Weights of a small transformer language model.
Size: 5 heads of 64, MLP 1280 GELU, vocabulary 16350, 16.5M parameters.
Architecture: LayerNorm before each block, learned positions, no biases in attention or MLP, tied embeddings.
Training: a variant of Adam for these matrices, 752M tokens, 5735 steps.
MLP neurons of a small language model. Each row is named by its layer, matrix (up: input weights) and neuron, and shows model dimensions 80-207. Each number is 128 + 24 x the weight over its row's rms, rounded and kept within 0 to 255.
After each neuron's rows, "fires on" lists the tokens most often at its 100 highest values on Wikipedia text that the model never trained on.

L3.up115 [154 145 150  78 100 136 114 110 140 136 137 166 126 144 149 114 176 162 111 162 101 134 145 149 132 141 127  92 104 142 121 113 122 204 122  83 100 165 144 100 103  83 119 175 113 152 134 123 128 104 150 108 126 147 184 110 175 116 175 138 124 116  85 154 110 144 153 136 133 142 136 123 109 123 107 136 140 114 141 143 100  94 153  96 157 121 162 187 118 131 109 151  96  93  93 124 125 103 118 137 124 148 139 103 151 108 162 153 114 141 131 135 134 121 136 132 130 116 153 122 134  94  87 131 122 174 107 126]
fires on: "th", "st", " far", "19", "ild"

L2.up514 [100 116 143 121  92  80 134 134  74 103 141  92  93 115 140 105 124  88 104 118  96 154 117 137 128 168 113  78 101 155 130 132 137 148 179  77 138  99  87 139  91 120 105 165 147 148 140 126 149 150 163 138 116 116 161  90 132 149 167  78 153 111 119 106 141 190 101 157 140 137 125 135 173 111 129 136 176  93 133 118 109 118 147 130 138 155 121 127 152 141 132 102 117 102 114 146 127  98 124 152 142 144 104 149 149 127 136 156 119 111 163 125 140 128 117 134  98  97 122 148 167 120 102 174 119 122 149 103]
fires on: "00", " 0", "opsis", " Boston", " Philadelphia", " micro"

L2.up473 [123  97  98 167  90 149 113 124 100  72 152  94 120 154 145 100 149 141 128 147 131 122 130 122 110  98 141 150 116 119  89 126 114 136 173 129 186 145 156 118 136  91 140 156 127 102 120 169 129 155 138 133 128 123 161 101 149 159 123 118 135 133 121 129 125 113 126 147 116 158 107  99 134 133 101 111 169  83 115 125  97 152 111 103 135 138 132 131 132 155 150 102 140 137 118 118 129 130 113 117 133 133 198 110 155 163  84 116 155  83 146 110 125 111 122 138 169 140 135 109 157  99 179 105  85 128 140  89]
fires on: "==", " School", " years", " =="

L3.up627 [128 132 140 113 103 111 108  82  79 147 173 131 118 168 155 143 154  78 126  97 105 122 164 169  63 126 117  87 128 142 118 118 148 109 132 125 146 141 118 148 142 151 110 152 120 113 146 113 123 126 162 137 130 191 127 153  98 146 159 123 127 149 147 145  97 146 152 138 151 151 104  90 143 116 123 146 164 118 154 164 130 115 101 108  82 143 127 164 117 105 113 127  74 151  85 100 138 146  94 132 104 131 167 151 125  95 142 124 145 189 126 139 164 154 137 184  66  92 107 104 155 119 132 103 123 125 144 138]
fires on: "s", "le", "y", "es", "z", "et"

L2.up768 [163 122 119  77  87 103 139  97 118  88 150 138 101 159 149 152 111  75 122 180 121  87 143 136 124 157 138 103  99 135  98 149 139 126 132  83 160 107 141 144 111 143 126 147 157 172 110 119  57 142 106 145 131 133 153 144 117 121 153 114 152 119 131 113 122 142 122 137  94 105 155 112 134 147  94 121 134 113 190 163 137 103  98 125 118 121  96 170 118 121 129 108 103 122 103 171 147 155 136  70 112 179 152  99  98 160  87 131 102 170  92  84 131 149 111 163 122 126  92 132 134 134 130 142 143 122 125  97]
fires on: "ed", "es", "ated", "ted", "s"

L2.up607 [154  75 126  96 134 145  85 156  63 145 116 138 120 168 163 141 119 127 129 118 153 107 109 141 115  89 134 158 160  85 132  99 166 129 169 119 146 152 121 127  98  80 132 137 163 136  99 149 126 125 152 165  94 113 136 117 139  97 154 153 164 166 146 120 113 157 130 138 157 166 118 113 109 120 122 130 105 121 123 126 141  97 113 118 129 139 114 148 115 154 111 104 129 148 100 180 143 127 126  95 106 140 108 143 184 103 163 178 117 149 122 141 128 157 106 117 180 142 106 153 163  68 134 126 146 137 159  58]
fires on: " that", " but", " who", " because", " while"

L2.up689 [130 134  91 101 107 125  84  90 111  71 115 134 114 148 158  85 123 115 160 133 103 128  76 128 108 148 162 181 112 100 129 135 137 112 115 128 167 136 116 115 151 131 125 166 103 148 174  98 121 161  99 186 130 139 148 115 191  97 130 121 138 115 150 136 176 128 109 140 114 146 139  90 149 119 141 126  83 130 171 137 116 134 118 116 146 133 118 122 126 116 111  97 157 114 130 141 155  94 133 130 104 148 144  97 140 181 102 118 175  98 153  68 174 118 137 156 101 115 169 133 156 135 150 170 135 130 105  97]
fires on: " to", " at", "==", " t", " is", " =="

L2.up32 [134 132  89 105 124 160 147 147 102 120 121 119 118 126 111 135 128 104 113 152  75 148  96 167 158 151  88  64 151 108 106 134 154 106 120 141 112 123  75 128 102 137 151 111 113 124 110  84 117 126 130 125 130  72 120 146 145 146 153 106 165 139 134 124 124  84  96 164  97 149 143 150 172 118 157 139 102  72  94 134  97 109 144 117  98 138 120 105 121 150 134 152 104 108 138 105 142 124 142 128 156 157 126 157 144  92 122 141 146 164 128 112 125 124 153 131 106  72 114 143 136 136 134 140 138 139 118 174]
fires on: " Cal", " per", " trans", " En", " El"

L2.up1034 [159 142 171 135 140 116 136 120 127 149 104 131  83 118 140 102 121 128 114 142 161 121 175 171 121 118 115 134 139 115 108  86 126 108 141 150 136 118 147 133 127  89  89 223 163 128 108 120 127 137 148 158 126 125 145 122 152 118 159 159 115 147  90 154 134 125  92 125 137 174 116  88 116 127  76 139 171 126 120 135 115 134 132 125 105 125 142 164 128 132 159 106 116 122 115 102 143 150 123 136 148 129 150 118 104  91 154 119 135 131 101 163 141 154 128 165 126  85 153 177 132  91 118 101 149 114 106 126]
fires on: " F", "19"

L2.up796 [151 159 130 122 156 125  98 134  97 130 127 141  96  95 205 152 163 136 100 100  97  75 109 139 114 143 153 157 117  99  89 132 113 117 129  89 120 133 136 144  96 105 160 159 148 116 119 154 111 157 145 147  58 118 147 107 130 114 138 168 141 100 118 127 144 157 151 164 117 159 135 113  98 129 101 157 136 143 137 112 130 120 107 135 138 151 101 119 119 180 113 107 128 158 131 184 139 108 129 133  82 145 172 108 134 126 142 104 175 128 120 121 154 145  90 148 108 133 163 121 147 128 116 108 147 210 178 101]
fires on: ".", " during", " As", " where", " when", " while"